From a checkpoint of a small transformer trained on Wikipedia.
Size: 15 layers, width 192, 6 heads of 32 (1 for keys and values), MLP 192 SwiGLU, vocabulary 512, 3.05M parameters.
MLP neurons of a small language model. Each row is named by its layer, matrix (gate and up: input weights) and neuron, and shows model dimensions 48-175. Each number is 128 + 24 x the weight over its row's rms, rounded and kept within 0 to 255. Numbers have three digits each. A neuron's up and down rows have the sign that makes its largest values positive.
After each neuron's rows, "fires after" lists the tokens most often just before its 100 highest values on Wikipedia text that the model never trained on.

L12.gate150:097078164075139148102125152118120117111118112113152119109154131122160116164104160137106162127106109138142120114135108126146112115173152151166130156192130069106138133119151094099129110161128138110093106112137095123125113110121086131166146097116143153137131154131126092122079097165166136123108114131130118151147153150095122154070122171105104155156139124191121092155149161131142101124107
L12.up150:146140158111130117166150126111134148143150097137150111166119135168115134097077121134085120109151130114144147119177155143142153175116097132143139141107135098145165135125105150166145100087126141099091111140126091084121119137070164131106103133081160079149111166142121132133114113124163156140095129125111164124133129126086155084148134118133176149112118133199153095080177123116147142134128
fires after: " th", " n", " f", " s", "u", "w"

L2.gate164:117118137124133089148161196110148145153121145094151144103166147143133118165134094120122114141168091125149151111133083102136095098128130119056130124121121113094129138126115189130144128093138119124103108156103118164133107116155111138153142131139128097176082158125138124125163128120143137123109113102122142136101150152090121095097137132149136115148135080163162116105143146129080119078112
L2.up164:121143095145147140144106106115096162091139137151096133189138125143086127106121084123143143150100129159145118110134062145122126112134123108099153108129118104116103157099109152142182106149149114140147113161156149109108139126139105117099154113131138108151113118115171114137161115137114125071120134097131151103138100126151119072128094110130132134175116110157127113122123117121095131131132
fires after: " c", "ic", "w", " W"

L2.gate183:097131139142168105108138140132172145104114106118117132075187107148174153119073140102114157141103111151120124155145135124100098082107138075114146109141105136115117141111102134134114116153155115128117104145130119148162113117136164124147137126161128085116114085114124131145081119155128129093122126135134134137085087165113143118122121139136139177109191189134172105125120195131084200137140
L2.up183:136126178125129102188117115105141100113182111082147111137107094137132120101122125126154123162175147136124099108151086134148123089163171124156105125091111140101152129099135133124109149117129131119108126125179139093122158140149147134108148163092124164152120128123182117152157138114159158154148104118130099084124114131126125134107128159159114084156134122135154137105122123162096139105127
fires after: " c", "ic", " C", " V", "an", "ac"

L4.gate3:078135102162101137122077141122174107147157119146124138139137099111148134131113102138115169138143153170138125142127143135106175177107101126146110148114102147142108099122158133186132127104165112125087106123106143164104086114122165090074161161112097072117139149116150082156127136100154112159146149149130140124159144140100140134114124131167101130118160132096123138125129110104117146142137
L4.up3:125122095125106128104154109130152148116174103157130110142108122112099150096088131130117154089121167114097141134129160122156175111119115138133159133094124125111088119137121129148090133166099133140117124117116114112121096093118106165138141129118156120091126100105113119098160066137160078155138185171172113142132135144137114154150117104143115146160141086184081128115118067147087139111115
fires after: "ur", "at", " c", "al", " I"

L2.gate35:146080129140125106136148114099117099169102143115125144117112170122150126142149183139115139123137096109119132125118091117090116064167084110085127104140096071128135116116123058091139096163158139140113131132178117113125155157118106131125172141115086120136170160133126131107092144134104139136138109092131108102101143126149119115144155162130130149094145116148105094138140141099127154142125
L2.up35:150170088149144137130094106091110117124139184134149147177155124150154140140127127169160171110128147147133103126123144138104142110085065139152123108133155096126172175147108158124148128171140155143073156146113109129134136106135128152153145138116161146131167121141128109150104160130167146093110107149132126141105087142118103085142121100143127120118117143111181138144168152098112129127133
fires after: " th", " w", " s", " W", " S", "S"

L8.gate174:113063145116132134113109114110154156144090102179097122106092113145145136171105183197118157135130151116099166101146129135097093126150144151106140107114168065128123155112127123133128121116137134173142100103142124104144126154140101154078130097121137112109124134126107149122115116115151129077150090152111118074135142145149110110162119148122093096152124145144117102140129110136077141129132
L8.up174:149168153177115129140141101147186121167175137116116132105099058110164140171125119147123121109135096099115140164142152087121122145095102097141124166137114094098077116115148149103117142157151180153158128143143133105134133162126127137140125152078139108088141150139166136171084164159136150131102137142094129124140169087165122163137118111128113131129154172139093097158130141130095153116103
fires after: "iv", " R", " h", " H", "h", "is"

L8.gate74:082135111095116074158090134117159112106133130091151131127158147145131146117106111158138126151116128125098090136139135155160132100089109126072133108110169122081080131140122118126136143117143089142099123109095108126146086097121172132160123098113094080153138121158162091147121130112131123125118157141102152147100160135117174156144134088113093136132133097148068136103083143182091116089144
L8.up74:132148118108106087100143122115104141109092097115101152108124161095093144111114129110152088170117113096133089114144104155108150101122146106124130140084149144126068142132125111103150117120120125098117137156160132158151120095141124162103126090158085081133158128169152094138150070131106136138127152154098091085082171121124121109143097099158094127106122148157089092124111110148110167098152
fires after: "f", "er", "it", "ec", "ud"

L2.gate15:102159125180148094099159185126137136100153121130110180130155088137138133117091109152106087106135127127150117156146113132099114100145171112154110100119183148077144154138139110158100101151146125114109109144077168114097124107091110117130115092123141076151136149121106133144171135134118158106139176163147129091129099144151109136109107123104133157152129146124129107108149121133079077133121
L2.up15:096132166113099114158095111109155155151164121125092107149145063122161094111139123120145158091138133135127146144172087138173110135126183135142131144116097117116146147108112096127138134101119106096127149106097135145157144127134155117126104109087114113133140114131140066121171138139122125146096160090178123142130098153086114097167083138134128189090150142132150096101124130111106121116162
fires after: "oun", " c", "he", " C", "c", "qu"

L3.gate157:149118146118096155143131138121144169138147171144112102134132152136087117117096128110083125144138126125118143117148108094143130136125074143126127172108154083101125164098113163143102166124127125153130114123135133126157150147129143135101130119162153086130152113178102122124140138157183099125147169092122147125099110123137161141169141138111124110115155108125075125180136117148141152127170
L3.up157:108144148113113124119127135138149117164084193137113146117178152145121169107141146151114089111169091120097115172125132128111144095124108162149139158159145127089129124155086103168123151133103123165093136134114092086141139134104123130133163169134129129102141100107119171078113150109123127140146124159072130098164125145147139154151139101145150158118124159112129094062096126125108132113096
fires after: "u", "l", " h", " H", "is"

L6.gate49:123183125161125123182142092153181108142176132151138113122121109135107109129089082148140157144153134145106144115152161110098124094145122090166117115108115144105088143153107109163143134126115133137100063151080149166161131121120102131107116135139129073092145111137134133095126107103147117130084111178109134153106129106147122113134138101114137123094121166120099114139136140117120149107176
L6.up49:137085102114114137111125104131132142146147114130145124124148097127135154159144119126072122138113115120133133153128146104132088124103137156168097144071101111148127091116122113156133078139130099146153115152153114143102113101152138115138093085140136104125119109096119151162141117186131122123108180159167125135107123185140123125139156096134137151128141155153167104103110106184127142146141
fires after: " I", "t", "I", "ot", "en", "at"